{
  "num_hidden_layers": 14,
  "hidden_size": 256,
  "num_attention_heads": 2,
  "num_key_value_heads": 2,
  "head_dim": 128,
  "intermediate_size": 1024,
  "vocab_size": 2048,
  "hidden_act": "gelu",
  "norm": "layernorm",
  "norm_place": "pre",
  "norm_eps": 1e-05,
  "positions": "alibi",
  "qk_norm": false,
  "attn_scale": 0.0884,
  "bias": "all",
  "tie_word_embeddings": true,
  "parallel_block": false,
  "init": "trunc",
  "init_std_qkv": 0.0274,
  "init_std_o": 0.0,
  "init_std_up": 0.0274,
  "init_std_down": 0.0,
  "optimizer": "adam_variant",
  "learning_rate": 0.0013,
  "beta1": 0.9,
  "beta2": 0.98,
  "weight_decay": 0.42,
  "lr_head": 0.011,
  "max_grad_norm": 2.0,
  "warmup_steps": 201,
  "schedule": "wsd",
  "decay_fraction": 0.291,
  "decay_shape": "linear",
  "final_lr_fraction": 0.05,
  "batch_tokens": 65536,
  "max_seq_len": 1024,
  "doc_mask": false,
  "train_tokens": 310000000,
  "max_steps": 4731,
  "dataset": "wikipedia_en"
}
MLP neurons of a small language model. Each row is named by its layer, matrix (up: input weights) and neuron, and shows model dimensions 80-207. Each number is 500 + 40 x the weight over its row's rms, rounded and kept within 0 to 999. Numbers have three digits each.
Before each neuron's rows, "fires on" lists the tokens most often at its 100 highest values on Wikipedia text that the model never trained on.

fires on: "en", ":", "e", "el", "per"
L6.up857:504511561530469472533481478545464478493518491479521529490479545498425531491514501502472422577502472471498606491519528451518457502491404494452573517515466492485480559462448505493545523462491519536528577583479476490509519544545552492563445519410521484500512466472524470528433518543564539596492511542499406507564515531486574456530538563490539540529514529482494440514461513463522456484478

fires on: "\n", " ", " re"
L5.up334:586536520499495502541479483475518458528479487433459485554526533491523513554494519485485494442454477486476532532437503464507543486587485500496499497460433527450503491540438549498502530421498491545371493513596569484501459522497464511513528471488504525537460530538500514495481513537443538527534514494454450552450426505516602487506577522502498443499467521451527439534431486516501551505471

fires on: " B", "aw", " At", "ig", "y"
L5.up811:500486470500421531473495510519431469489486472461486506451456498534569485468463463478494527455435513548511611470465474528584541520524488537544515564442448465541461533474508479509468517471534548524492496512458451510562429512439574512554493483550513371518466498531485460464503453544506548509509541582509459564481506541498506416458516533495376524503480530384401447543563454511473518506545

fires on: "ic", "on", "e", "h", "es", ":"
L3.up446:539443471492473487519459485583488487426528431519459511540495534516494508470479441491475449471530512509476527530544520495452574559497493514567465533585494491488445520519519525569504487487424473511453441526458467489534504538488518490463565521589493451526470507525518515495499478547425606461496546473576519470493506562367487486494499516507461514565520486465487507456544556461458568506501

fires on: " |", "|", "-", ":", ","
L11.up596:487467487522480480453465523485474515528487507496396525509495484540509504461479438502480482485499494547477581516517490562466464484538443487498523605449496504434550413490475466433553514476520507487520490518505443588521484546491539394541536534531514473524555440551521507545535474590424560536505495555512445500521508504467510429476512509517478463527485559414525447574470544458540534532465

fires on: "id", "t", "ber", "ient", "B", "re"
L5.up182:444585452560440469484461490533450493504431450549434507532518540435557469546382501416440502531418446520438555459479543443498433512550457530512485519553480463504534468494543483516484509430536472539490507479490534491525556509424526519529488476576531557450508464540466505480474489520448532520563434522511476497441482516479467507508519512506518448511464534431549474503485579516501479539512

fires on: "-", ".", " -", ":", " |"
L6.up53:504502524513424496400513446460513486490519473529410535474519498463486554497532427545414427434514568504518506465522537467466550475455515460521526512485460499481511504547475472467497506516519507490522506530477530562528493526494563527486596458432504440420452543533508435510525545539559549557427573480514436570551530544507523559507494467518464386457524609517465517469488465506551481494473

fires on: "e", " G", ":", "l", "ak"
L5.up437:516506507499509503563464467556462560498589422464484450504524493500470477501482482547470416500565515504424533521632560442506531527566442482457521573553502505502515575466526445490477531500528498558485589534482501537475553502440504551549543474492503503477511530498540494509514491497497558442465445486547486470514519484447583433516545478557515502583508466448529471478458573468497520509476

fires on: "D", "B", "C", "S", "W", "P"
L3.up893:525454538519467483522489457485481453498505483549443508493490478518477470503477477399509467451449517549501525455462581578482499477536535461484465489502470418493392516435568521540488558488482490536412502447536458496562489469525498501518475425521438491590423478568525466520522501585444568479488481586486495608487455479496472533515562465483431517511457447492464462486469574463536489479552

fires on: "s", "an", "\n\n", "o"
L7.up864:503439545539411536489460479438508497505474541557444478495456476444509515479464483473515473525509506545519557515443459453538484581524498483429480523451497490502446533476553483499509514485462538595461501540519472485591463437519545467457450435527474458508518523552550437488571559558462525412566473576594522481531503508578517500522482494534495452522405500509470426494523481497531458495487

fires on: "y", "ount", "w", "am", "th", "aw"
L5.up671:494515527517517509422427521574383422495483532509479448467447469434579509535487497499430505432474510586556541509467526507568540535527507523513485502454466451566497555485481514481499491499538501502519519463551596514568469530448471475465454438457577436561531535485520538469531531563555487505476549507538525511442456469495477506453442438539455532504513517476387565521528520542546469476538

fires on: " ", " of", " the", " many", " by", " as"
L3.up554:549480490500486498548531476488503493507506430496444484611489601428564489488604528474515471470504468473511508538503526538485454529491513456462480438538499532438485428550409516494466484542458511556502435516535563566486465527556483484520601399523536516472459504531472477478449504536494538509501558466408473499535512477497539492540550546464471437509496542506387465497567486598505515559543

fires on: " |", ":", "-", "US"
L6.up115:473528531584479474492513524484474514509459520503454490514558493432497521492413487516454448526544515533417534458472455540467513507469424494547506519462510473520485525484497421466495475428494484561471535482497464594543502531522535533558474515536467492488486489638473517454460500577506503505458487482493472510538514482450445443443476491542491504471481531459498448491515479463576506467504

fires on: "S", "P", "N", "D", "B", "M"
L3.up1012:474415432554518470509452521552483507475473471504498452525494473499513474531538489504517492458473478514530574505526502513596524516496551478454503497491382443559476452396507445565488534434500501520405539537547461522548489524520485551526452501493457475529535513539569543446469485557521529481471504565492500552502518520507476435500472457525400487545474511467534412538503539519551498458521

fires on: " ", " |", "–", "an"
L3.up204:607443506518513553556527448493517487565474538481429507510479511437492568479477547477526500468482567494451518483491468473498517525489562458466451504541507523432477520493482477463504503393545496533442443481551461518468490497533516495519572470563458583480504589558492509454515466544500471515492442546543473520484529500456542470465550479582524445489549514416498418530516551520550569471468

fires on: " |", ":", "|", " -", "ony", "-"
L5.up30:496473504500439396541515426488506538462455508473443467475539458420527518457478473533500460496494545515489505477414469554499461514606478504520516531442465528531470488511483447452521505463449500532524425566487492521560466504457538492526536510444512484482524557536505550447466547595565519580462482487496579482530475570398490475484487475533472446502481569487470459488536502469552497467482

fires on: "L", "N", "W", "M", "P", "F"
L3.up298:514476514488507455465450494490518465493501454576516529557498457515509601507485466462523491523501507534479506502483534570531525424496493499448435538488444449519426436452497449530484570531539527542405520447481449524507499532524488484525497414494534445495485462546485447546528485588594508473443539547526499540469502508468441533439559475512427509536500450446443464486494518509542462479555